MLP neurons of a small language model. Each row is named by its layer, matrix (gate and up: input weights) and neuron, and shows model dimensions 384-575. Each number is 500 + 25 x the weight over its row's rms, rounded and kept within 0 to 999. Numbers have three digits each. A neuron's up and down rows have the sign that makes its largest values positive.
Before each neuron's rows is what it responds to, as a language model described it from the Wikipedia text at the highest values.

Landscape and place nouns. Final pieces of nouns for landforms, waterways and places, often after "the" in geography text, such as mount-ains, can-als, hill, town, country.
L2.gate1407:525561513502495519489519484476479469517498491472477515496541463516487529503528466513526506467539509486525423530519487502531527511518495509498478490436520491469514479491543486498481504498516476501509433499507504469524500493465502509485503503483498521489513503497468455451497510562420485496538504526521504508491473484521467511535553532496469505545524463496461504471512491479453478512534465489547497445498506461489518534495481511490513507506472482471528456524487483501485502510510496505484493532494471492521465540481517470500511471482524510529533535491498491517513475516504456486
L2.up1407:478489495504518492460453500449494488456474511532553475525487495502481459524487497490475482488534508497525547510490495522517507483529498491510505476497496520505548474515469490552484511450494491550451514541542478487500511534477533507492543479485530490469512481500505495511528510477525560471525510499507522520476502531483483464511484499519473492484533506501448523521480508474528476532499460507518501513488490481521550504526508516532506497448480508463463520535487489505509552480512541521533483492503486467501504498532495512493502491515509537476497508539524523500527542446495459487

Dates and federal level. Fires on the space token after month names before day or year numbers (March 24, October 11), and on federal/Federal/state as levels of government.
L2.gate644:506451532495508476488487504466481544458489477524514498487509491495519501523505451520525505515522589485461491522514503506493485461467485515535530463485459512519487524508499522488475461483519513496570482503494503550537525482491492501517480506484472522486490500512475537508500484485510501509493507507471504515493526531521465508468514484495467512485492445509487448493458510489510492494471512490472492499462518470496491487442473537510534468449525518437502504476505488467494557487488482493507505501493496483529515512510512484491480509498532509529485510526497560488519482517481488497
L2.up644:477488526476477501486514479514466538480513490481482527477511523503514481507501462495509483512500496548484498518487487448503511524502508487493492473503501469528496442420500502543486514514507515525510512513563529504420473513479517494494542471471516475511493533506537497499504486513472496503512527526492503577520444493500521506495528486572515523496494493540495479571499498498469483478498455539551504524496474524530546489508517515448483492474519482544558482499544492500493464464484502479452470473503513503533501481465506512464512513484480473520478487500495488542516483506471504483

Start of number expressions. First token of a cardinal number word or digit string counting things, such as Sev(en), two, eight(een), or 2 in 2004.
L4.gate170:534515490510483546500485511556545476535503497481500511484492468563479517487491509517511501527467494486480490531533549509478492502483463515479497524472539492560508460501513528471474481488469493519446481500505475504533513475515508498499474498479473490513475473481483512502473461484518510527515518456533525479506493512549508514522484485503521495524534465520465488525505441505481470489551532548483510520480496527508489520463493470499491477466533496530489482441517470546534499478495487463480490527511481481517498510521510431522481479514520550511519461503472501473502494544517467445
L4.up170:534550485510472503480548530533508530501503484469529492504496483487496564546477522488520472513484453470464498482515523479489463548472480575538498483493490548479463441501509506527525494490481527504502511461519451501512560440444483534517514492531489537496527482486529518482478482512470495499497495512476522510497516496467505475520499499452520473533490511499517464491509489477479477468494520476511474522551492517494535523519520491449514451490541474500466474489538522536557485473501485508476523541518509499527465515481461494451453530464488455498492523483501470499484501495502499463

Table cell separators after numbers. Fires on the delimiter (|, ;, /, space) right after a number in stats tables, e.g. 13 | 7, 41 | 17, 1; 11, plus some mid-name pieces (Az-erbai-jan, Zh-ang, J-iang).
L4.gate224:489509475472505481550522503507474523477509501504488498490489489501497508541528535490526497515497487542435471474450528514495485466529434548548527489478479481497535483501518512513541492507498497475469482452500520462474520527483538497531499486519519532501497478536531502463483514476500500503507457514488489509487488466468474445492462498517491468480526471502479458480500530496528478533462494483502468499523489528483536509492525481485485467489529514491505481508525501553478477477528472511481500502491558519500491489457456505483527505497551537455504531477465490531510498509488463484
L4.up224:536477513490513506502479447480530491507524490517544484472449451484513511491516490521513486524489498526462457519513509453487530517454467539492527499551488480510519500511497478479511552482511532497491522526485454444521433479482501508471495531531471502532503439510533498483471508496552542507465548520532485487547504484483504478497519494482507496517490519494526472475492498487491507534546433497492539481491436497505527479524512505506462507486465496519498477536516528492470532544483505498498457515538501502519487451531484493517516549512517511532452493514511510531536501572506504484

Predictable word continuations. Word pieces and function words that begin or continue a strongly expected word or phrase, e.g. ob- in obtain/obviously, via unanimous, and "produced and directed"; also table separators and score dashes.
L5.gate857:504451513521468511512527470458513477459527491532490506524487487474498526488509529512518518498514532485481497494546546472517474512515489488479482504513507505482494485489479494504561503481477431491530469494504527532450484535498492481487522529524495509555500542490488493463502496535494486484482514551516461462484495487447451507523499516500549487498495504521543532552499474527469468483486531502497462537473478555487460521490497478472507498509526525506528466487532484513540497516475515510482493501517477520483518506511512469507516509481487507520513499472539480488462470521509498520
L5.up857:520471507506535471512548495508453466474518542488483511504517504483539486483531477451534468529512512516486515455483498539504471481495504507540489484525486474483447502513505495466485498514457508494528526536457548456529516524454508461474523503531485519445489525529539517483513489463489480524471528505499462448556484500437516506529533515511551502497478498500489505511486470481463512527495451521526499520523529479486510454509485483506501507515487519534475547527505480517510507497506535473493518511541483482479522478488481502464453484485483502513531500467468468515481515521512522489

Hair plus list fragments. Mostly the piece air completing hair or hairy; also scattered tokens inside titles, names or scores in lists and tables (Cidade, Bigg Boss, 1–3).
L2.gate1190:536545525502489475545492497504514530483461492500536519504541520468528504467532526482516498502493544485500500468487544447513472541510492531556525505474482531521520501538506453450487476503533535488485474496521494490503532506459503498487485450508482507497482480490513535502539480467518505506487481507511475485491457515482498504470519491503507494520495509489551574482534481533501529480475536486522478488507537513468484451538497543494514521499498462518519492522486495514495472485504505490451491514491504476538444497534544497434517491504487541490479481488499541487477497498486483494
L2.up1190:397513483526519492514527488521490532524508464508489524502531496484494540540517490508463499502479497460526468549500494499504511470517467442514510509506526483511501549479476487503544483527513520540504497514519482510485505527513466503436524466456473512494514536514494513547483499496488489446532444531475495486526539450482545480529478456544486461498488481510482473480469515526523498506495489472476480467470526493530525454520478475477512532509533487507496479536458486493493516427496453527522522504498479509476500507474475514507503496449508513500546472511474471535442455495508521531

Table header column separators. The pipe separator after a column name in markdown table header rows, especially sports stat tables, such as Player |, Visitor |, Title |.
L2.gate224:502533542511511467497473502478524538475532508461532465515484518521556464561518498491508463512472463551498543516519498519478528446541523503445490509473521502514497524474485526492492537477477524517495548507508485510512534478529521495519470492456462481515462531473481473532512500467534491466542524500549507519477507566505504475507475505555494491476469531481468519523528531480527521528499533495501523511514504518508508476479490485506469548473513519520516498507471523481455519476528514460521472514466531509495520519474504468450493529493488468468520513476455533515523492462444482485
L2.up224:489487500502465519502504497499485503483485522460524491488521473518507493509555500479484466518529521531505466508478487521512490503514441462519478472518549473525495545483474548505471489526477487491487504510540496526500505513498499454475442503474482454474478524504519488496477491509474561464472512461517486479513483472531478504514493508463490497511530478510494509515500486508452472504516484509460483520475481488507533505508478525465505492473544577513467520501508493504514462471488480499521509487514483474495470473503539473494487468564504487513498476506549501498499482514479545469

Final digit of numbers. The last digit of four-digit years, as in born 1987 or (1975–1984), and digits in coordinates (55°51′48″) or decimals (3.2).
L5.gate64:484518496536484510514487487506487502492477452534474524512536518448585510514468499515472481471504501502507497492505481509512513485489486532500506497514499466498531464488474499515487501521468518463512489524497470543472520491516496516501511548468527470515500460474544492511536476541513544516511510480537485488494538502497531498498486497521467507477492463516480468481511482502539511533513504514457561526512503509511538488502501534502464519489513544508498468493502533499498509537517489517514478504545536489488538526462516523488500504507537476502522481487495495471515481504492448480
L5.up64:506510464478449518513489470510518499524503474487520510494488501494493486457545472504522491529467469500475501468482482475499461493512491492554467556539478490494497571475480508450502502449493516515538542519450478519427463494536487484525470521530517529516516487530497489477485477479494498509525491515489550492518501519491473501495534549532470440505511499496511479494535503495449468472507541520504512511519511444477482486490493482485528492494448474512517500545496529491473463513498484483510483464527477510499501472497506505484467542499514459506492500576525498512494509474495501467

Sports table cells. Pipe separators and first digits or country-code letters in sports results and stats tables, like "| 2 |", "NZL", "TUR"; also occasional name glosses like "(also".
L5.gate800:484447478479503500492541464467537525511506530469527496505549493496523485483521477486513463510512542530514479499528512496503526462509527485503508495514493484493538515480480462487494521534470503507485483504510477508517527509466527522487492509475518479499467516472523538521511535488508535524458513529524535538520500471489477463487497492503518499478495495456496535475535529522506484551531478492516458498517491491508485469520521449471506485458514497537504464508520497535527496498516456520474490501503499514472531492491502503538470533491531492540507525506519478496508488518531526511
L5.up800:497518496472502504524456519455532472482530486510500542446472529512512483498496521474525509526482518510457479423493557503488508549490469541458488537524523508499493525495521507513492537489459480489491519487522539500503488505518456518473548520517498486513492516495495479458487511470489506463539497474494529511482505525498484522499501531545510442461528456514471450485499516464518525516497459506522473467508465511529528495498499536487502504528454501479481509528516517492457538554476521520463491535524496537511511506459494488473524470485499532464505558482529493519501499539471487484

Year decade digit. The third digit of four-digit years (the decade digit after 19 or 20) in dates, tables and sports or career listings, e.g. 19[9]7, 20[1]6, and sometimes the dash in year ranges like 1966–67.
L5.gate1:511500474513547523536488477480514549468467449530514471501464487509519506513542486550510497538530491461498496471549516485495468546468501455448501490473472483511478465494474521495499510482514497521526548468492495536501522523492470485511515508463486524489504521513526487522468531503506472492445507489531498490525489515460522529554519481509476525523538463490521469464525496489545499483505490487522506518539513556478499486496492534505491531469495472491521526490464525507484498529483460459477478536528516507549509558522471506476501507513523488489497472534508457501512460497451522471
L5.up1:529530521496451528486468505535487539497547511505487523484494491530489520459507515506562504520469510463526483538496499476475494511459495487491530502550530546492463517468498485536547501435539437497538518516477488441493486476485544512529432481515501509507478534494487513519524515500506500506452506545479517494470493534498481467496510536574492464487475494494494502481510491528517509461473538483494501510478462557518472521513540507504488511539476492502467494495505525518519489491497485498528473524580512498467548452506502524469546484521512530557505560467510513507464506469519519503

Day numbers in dates. Day-of-month digits after a month name and the comma following them, as in May 26, 1988 or April 12, 1937; also the month in day-month dates like 20 July.
L4.gate799:474508456482496487504515485498536481452531508448518558499515476496457532480514507500518536528557522465506533470499495496472528498486492466499481458478543464517503504444483538456530504568493519520506479518506470515479500511491518493474487479479493502542441496511498467478493485505525530515498473469513523457534520474480497499498507550467459509469492490512523525466463508512502444538500530553533517537482523523472507514499530531502528475503504518497485475473493493514522525519450512467476566524469515527464530510474475470501494443558527476494516473485481498551469521486505497491
L4.up799:467513491465519495497494486522460526503511506517462514477511535476486503527437496512522481471509501505534517500545534487535445506467529499460511468501483509529535499479500484495473489552472542505529463515512478491527526542503511488504493551458506486541508535477518502500515507515535493518513524509477496464524505485519462530486471448483512513520509485481484476515502479457540504482510500520558541508478488516482484521510499503544484506517526499499516501478510495502482478479499493464511494463477535493462517489480500526495429502487496541526497461501494523519493542462513512575

Second digit in numbers. The second digit of a two-digit number, mostly the 0 of 10, in tables, dates, scores, and track lists (10 March, 10:30).
L4.gate1041:476465529516529494504489527478524465537543504529520496483511528486527532477522535532516474507519499507487486531471537494464496491491505495507530522492484536539485490496500503435504471509482502517546480463485463465501505541525518493502504466478532469540494531518527524488514457494523502475493472522524492477469469523525477540505463483507455530512491495470477508513509510493545470496482518528499487518506540520524501519507492491474487522508483511491490505497513468520514517460517487496526502522520460538462513458509496495520464475512544477519468490475493467544511468503497466524
L4.up1041:503500528464484495495472539497488547511453537524521484534499519481520449448508496480541466514492468538472507523486487516538495511491485475532474543484483543482500495505489476487488509508476519481470517497468509492461535509493470535515502503486514516500501502479463504509476546520520512487524507509481531507517530494493494524468545518519441498488502448514489485473519504472484452481499470463502489500488492518555512515546485530509491458459552497531500490473511549444471509460507497494519503477496513502504462541473512494480502496464493497537488536523467559490477484523528472483

Table cell separators. Pipe or semicolon separators just after a number in flattened Wikipedia tables of sports stats, results and specs, e.g. 8 | 7, 9 |, 6; Ret.
L2.gate1080:480500532467506515509462474479492537496451496476459516496519479474519496506486510518521485466554476505485515500487464560497504503506491503525467481536512497493562539495513484516467517488509506535488551530519505504517483455501464518582500507494488491545511557490517504506488488522531565512508503506552533507493516499492506533511485472523508501503519471498465526499483528460544495475537498485479478553516484490507513463548451502481560531471497519499481496498526468488501459520522496485481504490528531494532508467501547555494489459480516461443511504487475493462467513497488509520
L2.up1080:507512533495492561513515503463528537493502545490533463469475496500490508497484470503506531457483499531547491520499510517500512471527476539538471505500483452527510467508503470501478509546470514491454499512520548497552522540506525476483514525502461504498505460523478484538474534475507500446430547483495492521518494488518478525526514557507508520488506525552523508525512480506531494445499459534459525497502511488498532486563524522483531510482490496487497519530474510497524485519513490506464502496496503497472528503479521466487506478527506544463515470525495447514418562504514491473

Year tens digit. Fires on the third digit of four-digit years (the 7 in 1978, the 2 in 2023), mostly in tables, lists and dates, sometimes other mid-number digits.
L5.gate1054:513462488558477515450469532504520494499508476544480466499499550508534510545505490486524462504491529503517473485532490518471511520494524536510493515500490521522499478468532500499518523482519507498532469522494501498525495526455465513487461519486459482515512507499506504516518455494478496537452517554528512516492503489522507557527491456567467537492498492488518533496475497486511520488455461502546508497486494497502473538546546503500491479470519487518471550421497498473481515506540493452528474497503499472530499490488507485508483550484503485511445510488507517467490506506488500523
L5.up1054:471527463520470485484461525488468522457497497474447518499506518492463507506520544484477485464490518521500481531489473522461469512541534497436483487533534495504510510510525488477493516500548473477460486548495494478500480562538477475462493532492478496519509510503476495509507529472501511499470522479476518492507545510523486475508524512492492534513536475497517503477486512458540541489538481472509498494466537470528488471534477527471487503449532485466443534430518521484460492523466517520511522517501534476526481513479522465515487528530513457517474537502523535469490482515479446498

Plural noun endings. Word-final plural suffixes closing a multi-token noun, often in names, titles or lists, as in Lands, rivers, spaces, Brigades.
L4.gate1027:487502476504440489467466519488508481462501471516525491525461457537521499504531506463505507497528514483470502530547506529500476528530475516493529481512499538536462520509543482482506495536455518475480462490484570506474518489504496479491549503483510518492493508531454506520496472530501481501483484486501458475490510492504521484485472559538496545531527516526509496538511488464479497488514459508503458503464522497491527459476510474488463434525478473524520506470502553488467519516497483457538541508497503521522536528525516518520461505532495464509494484509492508442512504501484488486
L4.up1027:479544505506482530485542452511488516494480476496486497523461540494512476538518530483473564494509493512520499458500513489490480518516511531484481507492438524525532477449505516542479518499553477546510474517477517518507465511550523539504515487500526470470517491548486486528500511558497500495522453501497477522548523528505541468554460501514542548504481519527501506516525489466502474515535481512525499541544519482468562454508531505510469474509535484549499485482523504461466509454496537495516498500460540490519458492497496476485489482510522545498503493496529521465518493508529519491

Noun-compound word pieces. Continuation pieces finishing common nouns after a short stem (h-air-y, le-ather-y, t-ank, bon-us) or noun modifiers before compounds (household electronics, government building).
L5.gate916:512539494505468535508542466501486551465470524515527512507504464460498530433465487488545505489523518502513480475513460496495495539483502513477474492447494477487453499479509529472458479536512537520514483437534530471494506518504466545469469528504497548503540480482460485502516454508508486491486511509524461502474566485511501540482511494474489517522485465519486485486553481528472533506481519489491496484533477498517510543448502555517486528476499545469476485481514471475491506497482479496467492535471490474461511488499503479566484508545528499508497490475500488481471525517511479500
L5.up916:540478458436478518495528525516437549531486464477486509502486512487434486510480509485478524434475490468482492511504476472500520505474481544466500452438535504490487491487484479497548492462468483514482488469555494471491535470462475501495512461528525490483503516527497533517471470520479471474505465506460509486524472553504490508519530509508504551530519496492527493495414502489522558503492498480504507487474526515518524491488504481501496512483499467503509458497510491481573481468482479514527478485543522548494471524466514535528476490512489449504472497544457464462517500513482526519

Word-completing suffix pieces. Final word-piece that completes a split word, often a plural or verb ending, e.g. f-ables, phr-ases, disp-utes, interrog-ate.
L5.gate20:539529501499488496520490478475545512494520495510500544507468468504480482480527483528546536539477501484494479490472463515488484456523486483517530488501478487514522504457500477447486475517514499502511493545540489473491550497506465488498511477450494461491501506496517480551467530549481477477512524491481516525493506475469469486517462537501541513484526484496500468549530502490533481500541484508451472559489464511503523515530501481489517516471521474513497477518445517469449476490511515497549494502472522489523522492485512471482491503509518492516509454527501551467473496499511484505
L5.up20:460549483481496486500517474501473482469500484527498480471511537517504479543450533493460489475489488476519489464515504473518506473531462448462491515531501506514505542485460531526488505499492508487489541487475458545514496502536506508518515480486490465483507506574517473465528483486436478479554478486481460534523535554491526488547545517489494483508507542478521503510506532486484527505509500525490554528516502459491488496513514526488480502514514483469541497538496526506453472504527537532503488514523470502528510510505516519510493532514485503485466456491502497493568539473461541421

Word-completing subword pieces. Final word-piece that completes a word split into fragments, often plural or noun endings: pill-ar, dev-ices, rod-ents, bagg-age, good-s.
L4.gate1194:504530455519480492499502509496506490513527531477492487487526470511475512531482503488496540535554503479498495531529506506525496544507451506496546497499519511514489474499502472483516454486478522543500493497528514462504505514466490503476510498523489490488528528561477507531533468539510509463521490515509492455451514522518529492526523531480540523517485532525520509465469534510440544519479487530482501511489512493476480506479524522527480467485533485497557497466507490512458526527475474470538479486531497474505440500508499480552498459495528506484468497517487506506487508538510501491
L4.up1194:530488483469456481482475523483501510474494465476490471535491516474529464511496456546469498467519561513491521493527521493521508494527532498519539517461485501533490510505523519546478481520509476493497463496480483519534477481513521522485498499534474523472474488506516490521483542503492492488508510485482441562522488544453478549494509534497490502495489530461454483502541474512507476497486455471471514491499495470469522524470488511525468482538490461513516485486521530501500523507474527491449553495464449523518506497527490493497459517459515474510477416495482554524514505492527542464

Digit 6 in numbers. Single digit tokens inside numbers, mostly years in birth dates and biographies, strongest on "6", as in 2006, 1886, 1967, aged 64.
L2.gate883:507464455485480483494471495520530496467519491507471478507522537557496551523490500481474520477504560491480494486500509500498481485480478507516527492491476492490553501490482537566446467506507482556456510571500530507514461541519528485513452494530497488525523522507528481490532494487470539500502523512486479488555501473571496489469478486449468564514471472513520500518499508494474511517545515489494537512486525451496520547480494509526507534557503503500539495504539451486512498515503518492477539485505523495496498508508519523563468498474488524508492452469499517465502533511487472469
L2.up883:497496532481498486494506460460519539513500522488513545527512491474530528510504475477488521514473489520511521514498498481503552511508511524469535473463509490459492521519497508496511503521520523471484528479521491511512436477513521557488476511498482508500501460489462492516467536529536516505498522558483484522525534528510524509479479473483512489520508433481506462521484502490509551489493482470506500480515461519470504500492519539475512528521509472525501483507531488440492514514472499498489517561496527488443533478493506460493527519494504490459454520550499494491530466501450500443

Final digit of numbers. Last digit of multi-digit numbers, mostly years in dates and lifespans (197-9, 201-2, 193-0), also codes and table figures.
L4.gate743:484521475511505488473467539512505524477516486487452537487535533455527468502485485532475497491486470518498495471503514480507501485508494490513559464509526453527530480497494512511494513494475515536499447527495514481472488478511443499456475486452503489497498512516493517509496503524503548518451513491490485471516521523541536513546515524525498514531530555499514493485496506473539530483530479516535502514473479469476486539510498523534517528510502565511521454503487505490480499512444514445487527518482491464479504492533498466501502537549508510479484549518509529452499497527518514491
L4.up743:481507493517482495552520507500501495555481484531494527512522495564518521512498532496462494491498494529488515480518555490546507485474502513475540484495496464470501494465465492447523515498546472464525504533496499456456464486460539499505487497513510464502515522543508533470512540508473513450506501548499551481509509505512489485478501482454492501489486521503454498444523510457504512517524491534509506492514493466528485496466468543530449543538497499474509511502495504472505520485482513483494499532520469515500517514490527485487499502525502518504532445494519466478554500499551526452

Digit zero in numbers. The digit 0 written as a separate token inside a multi-digit number, after another digit, as in 1|0|91, 27|0, 3|0, 8|0|0 m.
L2.gate1390:481502484537472474480496515476545477534481497528542474535524513490519490524517525528529468498495517523477499567484494508463480496473487505463476490512492501469475473514495538491484517530486467472515519496485544487515509509534499473542499507455504480491513465501446506502494524512497517501479513497511562491499520511508526487463488495493493541505496457484484539479518434513558515487515534493536513509492467507485510529498499542467479508497510504506513489523519499469467501502526488451458466486525546482494510500467527512467498503542509500482440498458454480463543500469512470487
L2.up1390:479489520519564462478524496492522506474474506515515507527495477526516491526547508495519528533492496511522536507520529505477481484496476520504561484493503571537503469494524474468432511528455526526500498501528501489543485491531454503466505476545540472442482477539502522542485447495564557481500498490460505500530514475472504514479523538512485451476478538503569473476537471477485508543494497521473518513491470510526520527521538514493501463535488475526532504506493498500508523459498490502538510506502530526494489499497546518515500497524500468456485516499488493525506524484505513499

Year decade digit. The third digit of a four-digit year split as 19|8|7 or 20|1|9, mostly end years in ranges like 1983–1987 in lists and tables.
L4.gate454:512507519476521480561534551509458544509479457494513525474517528487528536489502495523527490459503551541504465532484511514485491506545516507544488489478482511488512498453500497475521466488501483445440495452474501509512523493566474519481489545522483486528476535508484481473508493511480503505473465531477485503494500488534515490562494497484489518510489453496516508496545478472456516525501503472511490459528443477479550482483525446467473516481467480498520505488455510475505493499462478492481464475492531496496514501527525450479506475470490491510519482511490484487473477535518483525
L4.up454:498457502501536517486465520516496472468527482506501471474487531512502482486489524453560483491495512493473506485533461498515547474516476498475466565541519494530520502558524486520494503541507498550485494489483525485543486524502476485515488536474479495518560549529478524468467509457469504493527506505486500473497522490505503522456486466506498516513513479479510501468480477523496519495491480508475503504492528522503495526517507520492448468474508522456500535504476507529458504507519493507496430474463515501505474500460513481478479505490498524490517508474487469495519533485463434461

Noun-completing word pieces. Final piece that completes a split noun, often a plural or -ations suffix, such as vibr-ations, elev-ations, cliff-s, lo-ads.
L5.gate65:463515490466490482492532483515496489495504491492515510494460515526525448501490491518506504491470530496509538458453506498519491493501511471484527452535470493541510502470489521523466449454520461524462543504459492504480526537517469467495507506557497524499454466494530487506507499490524517498502471521505500458497518525512493516541508487516497497500481505481465494503489504483500527494465494511499502527480552505522483515477532536503464474518479489456517465512511511488490465497509503463513459508494509480481467500491498497516514506508520500491499487499548518518492540497523510481
L5.up65:518538479510542455498517514456448531518496516509479548526527557478523460555507518479497444486511493473496530517497534503494535439442494528491528458523544495530453489474477497453508478497452511508477485515467518485551526520493464503515494511508500509522470512538523477487463475490485489531470515513489521530465475462509497501505489498484500533463498495473511539514484537505497537468519516520500508493501509494492483534502544498508553479510479481515555498490496551510512515498503495454478504542493495502514538511540499497529480514482497536434525505505474531508522504482486497481

Noun head completion. Final pieces or heads of generic nouns in technical or geographic prose, such as temperatures, hazards, area, Route, shape.
L4.gate1498:473495524503504495494513473509494508490522504544533502477483508540475496533514472529512542476545482462475499480462491527513470521457437453519521520492496512510528507515457504485486497501523498510483495541483487506544532536483498451497476489484488487512512503528485465508492447521520512534478517534494543502524458484480542503521527452478546527524499560510506490527482475477480506502493472489486538499466507451495489519477513510542487490510494449455523489502445475500524486488530477528524510477463522511500484514476517473480493504522521512512473452486527492528520504545474471510
L4.up1498:478463472501475496497496491484527535445521477457493472512500551516534500492500518485520482529501462525513495506502492498483466506462460535544492525475508494525484469487474489493481515513473462482464461523501480531515504511538507522476533493474525524481474481562508478507528491509487469525512483491492495525550502467521465526511462466519531533499494527531504500531478484489490486544473513471485539511479513473502498509490510501499501517491479463478514481480490506506485499489501578474481541499523501477496488477519540462472479509498497530534495489516513519456508495512520509511

Table pipes and number digits. Wikipedia table cell separators after header or cell text (Member |, Venue |), and middle digits of large numbers (12|4,164, over 3|0), plus occasional word-piece continuations.
L5.gate1322:539472496528503475485505502512502515486549522524511504520476483480487502502465493493518461478460508474499521568499501461517500509484546529512496505482523518516475491510509497488536480504485492513510511520488531478531503481524447509494515508460515461532542450524511536482512492510477531498514537537534459505525478485510524482466502511530511479500544486461520488510483471493497489492569498478492482494549501536517504487500495482507527522503456467535520498470489525523514480523527513564505500453506520495524524501507487484544524498490505492469506496512508460437528517515492501493
L5.up1322:500497535541521500503510475498503506472497560477538487498493514473529527473474519488452474489519523509479525480485506459458502505528501538503506515477533540516529472469463489510501480510519471467519476465453525497515494514447496471555449483459531530540491471496522472536519526461488488504524496543502503480509489488479484574531511480492517490506540502508485448487483452494512539489545481491461515481495462541517522506511507532495510509494538495492489521482534561489497448493472453480477485487525511495497509535495518487480510483495502547515454491506498476516510499504536459463

Year decade digit. The third digit of four-digit years, right after "19" or "18" (19|8|4, 18|7|3), plus weaker hits on "death" after a possessive and "un" after a quote mark.
L2.gate411:474476527522452499482510494505469512467517512491515536478494499487530479530505483511523479504514525501509462513505520500467537506528530530546470475484468502466503535514471505500515497490481527482499474476490520458483473454500509526530526506467461509545490461553455491558452491510541510501511544483513514524515549522533502528508525505504499512460473459533489538513546455535473506530538511517492490476451492563498499486523475502529469558487491549489468445478512498501507490498504523486492515506497542527526474538487527512519489534484506535489509495508471497497467505485495477482
L2.up411:505516480502537533506488474495492546478474452502549482519514460515476465534527526464526497496487504484516469445542493479507475490523497481491482500500523526506490485469518531491477508491484474493491462501478503511571536501522499512501470492536480527499467526469520479482517539517454546534523506490525463486486524461496514472509560501479556487508514494448560537517527508483480492475515483490483478462498494513493509499502481474542492514498506482490473494510546529472507494494489440505481510550448515487497489529490523514519475502496539498525524510550536449492490522466524466481

Digit zero in numbers. The digit 0 inside multi-digit numbers, usually right after 1, in scores, tables, dates and codes (10, 104, 2010); sometimes a word-initial " m" fragment (mimicry, malfunction).
L5.gate1129:522484486554469471486496515473498490510501495496460474478500486465508414521490515488505498493539483555502503479465541487505495483509490545527472541533493489508504515522496484475447536479467498489529471514464526528480492463512520504502507516506535493492521519524482553472505511492520531488485472503504515485490535497445495493506494527550559513498530534520515511513539485513475488523482505511500537519455512506493505518495521543503480487469513494520526504514467503491492504484517440487498536455498497509492493539481505519502527527516473513437507555508500506482461507503439517482
L5.up1129:482494497476490465483521513507513491498499501528523507522480517490537454486482550525536455485503493508544506529483460489508480518452526510539470460487445512500511515458522512503491482506504518524496544488509518450537497523459504527517481540526446471510487554495464491485542559510524458557510488505440511500478505534551489488495514536544506500437483520487517472495466497510531515496496513507503525449489490476504508488508462494503469558514517499485491486514562510518485501477508529487500488495499495487506505493476484511517493476503507484477485513484512513464498512498486493477

Year decade digit. The third digit of four-digit years after "20" or "19", such as the 2 in 2025, the 1 in 2017, the 0 in 2006.
L4.gate834:443520522485441535524517500539494501502509493516488544513454517515494520486522491501504498514488536548469500507519526482519490499500496487486532500504506506547491541528487490545529534493503473463488545493509469474556484472521512495484445494543489512521475487468490483523535476492519522504488561447485487526520494502478483470547513498527413540469464484517511457514513430542528492482457501481491507481466506541488486497471539466501488490485503512477468505512503501507496523489505523494493465489500501518516517477492445479480523506508521516480523511501474492470540526518495485502
L4.up834:466497465497483490523473527508511442462481514499525477508517480487526513494495476546498472490512507532493512462508524442525509554502494512517499478539492530544481532529481484541519515479517478454539489478533523526516471504469492494479513522525498537485521523489526505512462560469504516514519524424493483543526540509479520495474524482487482482516504484482495512505525490520539482510476497510482543519505518528500504467546502489453491483489479503499500532444494482479502526505499494518510495529482471511484499493509478520500491494533528515552500492474481502488497497476468490508

Digits inside numbers. Single digits inside multi-digit numbers, mostly the third digit of years after 19 or 20 (19'8'0, 20'1'6), plus codes like U16, GT300.
L2.gate456:486457502539475493488512479515529518498488519561555477446516499479507534512475506491535484498502532537503493526500519540491513498493439506464510519483480520487502508526531524469491499483514502460528513524470583538498510502522531492486493505527506475498464519519527535476520497476484510496477531452491484534507463493528499494515543481504501489479480507495537537519513456507465497509458498545486481537494504520504507478472503464543512501511515523512555534492490485464529509497467487507537534467489546512555520506497501524491452533494544541486527499541487499489486482525456484457
L2.up456:511546500492493485475499505539503508497550503486502505467502508542472528504481532518500515472481525509501505476535478510530432499501465554484520490491536488497554503546479540495491491486490496481492524459504528537520486513532504495504473525492504471512516499553440499481477495513481529499487517492516479533519520514490525503447501506487492503528523498479499516504468514540523500525471457501493470509470525484473495533503479462503547535489539477488489510500488454499521506535472495526486487520502505484524497493514519518503497494508528475485506519529498525493491471448518512457